{"n_layer": 8, "d_model": 384, "n_head": 2, "n_kv_head": 2, "head_dim": 128, "d_mlp": 1024, "vocab_size": 15379, "activation": "swiglu", "norm": "rmsnorm", "norm_place": "pre", "norm_eps": 1e-05, "positions": "rope", "rope_base": 10000.0, "rope_fraction": 1.0, "qk_norm": false, "attn_scale": 0.0884, "bias": "none", "tie_embeddings": true, "parallel_block": false, "init": "uniform", "init_std_qkv": 0.0191, "init_std_o": 0.00584, "init_std_up": 0.0191, "init_std_down": 0.00292, "optimizer": "adamw", "lr": 0.000956, "beta1": 0.9, "beta2": 0.99, "weight_decay": 0.11, "lr_head": 0.00456, "grad_clip": 0.5, "warmup_steps": 563, "schedule": "cos", "final_lr_fraction": 0.0, "batch_tokens": [32768, 65536, 98304], "seq_len": 1024, "doc_mask": true, "train_tokens": 418700000, "steps": 7157, "dataset": "wikipedia_en"}
MLP neurons of a small language model. Each row is named by its layer, matrix (down: output weights) and neuron, and shows model dimensions 160-351. Each number is 128 + 24 x the weight over its row's rms, rounded and kept within 0 to 255. Numbers have three digits each. A neuron's up and down rows have the sign that makes its largest values positive.
After each neuron's rows, "fires before" lists the tokens most often just after its 100 highest values on Wikipedia text that the model never trained on. A number after a token or word is its count.

L5.down664:117143124149125095143140148139095099170159142115118142140133112117156101137121183135077154139119130108119130152113133169144127121135157105156113141112129133148174124116142100128129118100073082094131110098159156070150143150168141125107118180083139119132126142125124123176153083123107112111119084139135150171110144138098167134146119133133107096115137112102132172130127150142135142150121158121139114158109131120085154192131124118153134039126128130191125121106158123133117102115135126121164089079164112140107156142107164102161135155124089110118132131156151128133150097110131134158
fires before: " |" 30, " 2" 11, "." 8, " 1" 8, " 3" 8

L5.down264:144142168142132124115149140079124126124141103109159087126172084123184104138122144107105182098133162149162116113121115156147088115140128141134142126151150129134150125123096080153153156130104091146099128135137108149105111101154120115116138109164124159140155138128111112136140109133128143173171105148165138119145111156154162104141130135100177130154119138151126138140107148122128121118118148134122145069141128158148193161137081158191114124146119102110113115120163126141169127111131103108157120131161131114122165139139125091129128117125130137140115123179119154156131141082145120111
fires before: " |" 46, " Party" 5, " 1" 4, " Team" 4

L5.down961:130103154124151146095141123097111106142101181125140155158179122143139139125074120133120152167152159134150148096100161132121126108081133140105114150135166152163120128091088154167113152119126134084103121120094120164120105140156130106155099144143091113135119167139115131111099110141092164128093120130144163123124157170135131137121124120119088132119147141158156142091087144137113124133098178121131129087101155175139119143175146145121121121041105135139153142152103121140138120087146085113128170149149130151139108121115146137125119165108129098130115144197164098153081150127153134156
fires before: "-" 51, "\n" 19

L5.down504:146126173148110134097153132133132198149134120130160143110103139106084093131150102110165098145161127129133115148061144116131084112142141121123139157137148122163171144167114162162168120125139138100128158127124127125111112140117098110115111108155110146117115152149129110087140122134098097111138141155131146154119118140131123113134115100095122196133171100098115125125104145121106104165155140167121120126111084109152101086028122142124133134124094131150162163128153129131103115147115134127082154144150139189113109154121137097079177141121143116155079148184100121129130135131157104138
fires before: "|" 62, "\n" 13, " |" 11

L5.down96:094130131188105134117154124179158145125146100121118123181147147156167099156092114117175122114169100154136119123118133122124100116138125072138136098118152136129174119139128121161163143147100127099113116099163109128127159105084120134180165128166122168114127127085126121146166162115148060142157126118149184129130111146119106100128139104083109159163144115135086142132107089136128133143164122096128117119166132123071153091157072083152131127149122080116117123090135125130167106147115130124146141155151144132091103124079135145140142125110113118158118134128119118142108107111137141139
fires before: ")" 23, "″" 20, " ft" 5, " |" 5, " m" 5

L5.down958:128133140116185162133145151130112157126134137129159116106137133092136131084105142142088067095076145105177115092091123125141147114163133144099171152136111156116169141159140138122109159088132118091171111130120100127113115103108082103195121143147105097135103112163127123173153152117098094155116135152101169114131134168097143143130086139123118135130153135104083153134146152113085112112114093110121089128118117164119121131105110115140162144109079138143141151127123136160130114141094118142112111111150130140132113129105170114135113080118139131167104149149097121129173173169093134125
fires before: ")" 35, "." 16, " (°" 4, " |" 4

L5.down35:123124114112165116142113098100121142173176120124189100159130131134119154145124176128157092105149165158129149141085077100141141104144127124122154143139113143137156162151155120113112124112104119145123134145121099116153106090122086175149111133095118133121113145129170123145153092145104127136128124162152134124139156156167155133104127153127123109103073192125107128159130156119089107115139127152135109156109089162091109132062090082124142117132123164166143149109163141113136097183109114097132087127168130161131100140099121139096154127100142176132149129168143122193132135120105128108
fires before: " |" 40, " (" 12, " /" 4

L5.down593:107157138163105169138124132114100116132100116127124136099133134130166108141119102097133134048131114083119127103147152134148120124128152092102109140154148142156149159154068142123163131100156135118121167113096145107117101122146079119116144119165147145123110148189119108115122090161087109124079132155140145123142132111149121088108154163124078108131156097183115138153137100136101102117124149134103121149131120143163142112113101128112156129128167108108155144142131155116131169107078102123165177130118117154128104119150138108110143166099121147175170156128107143147095152126120099147
fires before: "-" 41, " -" 19, " :" 15, " Al" 6

L5.down672:145157102097157099113158140118124121119139111102119182156173161161130147171110191132139061100072112112112182123163118124102104126111102152142110118136130073123108086144121152096111111124127107095135150121134160139144149128106180131114160165131130099128171100100130131165086136133164140159123125157099146165131144138108113188118117095095133126161108088126114150135136178165164101103146121138120100161119103169113076126140095151177131115145121154168138112061143158140103152136118131108129101132117149124110128096161114143109124158144072125137142077132146117109129121100140149106
fires before: " |" 37, "3" 8, "." 8, "8" 7, "6" 5

L5.down678:143104164109107131130138098160094182120101108140145119073126131142153145109125137160135140138147126117142119133113144118128151084104128141128099133111125125136158135150150133107185171104107103109129107063163118145112126132104110096100119142165118122165100104118125105121122110128127125120155159158125143145138106144121148139116110104098142126109148121133134124120147091155115106151154077175105085099132187150134128126105104137155112144107134096111165191147150128123123102116119141118156105149152164160129122113138154158157098118078120124146130124126116116113092143105165070086
fires before: "\n" 36, "." 21, " |" 12, "," 6

L5.down4:153134123147167119108147149127116146150126142138146089168199111123162126105067114127118161108157099128132140152131138152151096125112141177164128127182146154119090146073142124130138103118125104152095138052129140114138136125105136160152106113127120110153145127109089174131125152114116122159093121128137151082125117133072134128160145103119134136149105107123120137095172173139152133119142105074145097149101173090092134124209132112134151131098119115119104100138132108115114158125103138065101120145172097150149119093088123160121123151161115134120090091138115158124109128129161148097
fires before: " |" 38, ":" 19, " /" 11

L5.down378:128137183149125145116143121143117149131105092121135130118171122154147106118112114116116107141138138117092107130136120116116137104126126134147063138116142114106093146090156120139133141130146117132108143128146175134108176136152115122114130112126114103176112111132187124107088089113104140123117144192119154097125178107129156117128099099126094162110109097158132162109115090151140098126094123119140140095094120145140106100143107118152105136084158133081132111146146120135129183136101150122123141114143103153117162143188175108124135123131142126168121145154107107133126148143082140150
fires before: "-" 73, "\n" 14

L5.down706:112110130110140139111141095130120142126122118148152135162162123093087161182123173159136148147126126131145152099117115157148154109124127143111142116100144140161150095156137130189110117154105110107096127117193083133139106157106105108106168111062126166089096147105104149153138136143098128109123141167110094102165144127150141100132131137166105126084075161137145145130138115107146143089136162161131141152096160106098123148129123132107117145127106101118151122133115096083148169154100101164076108146156137128131132100152138145150124105164161171118109166150110165114161124150141127183
fires before: "-" 46, " |" 8, " El" 4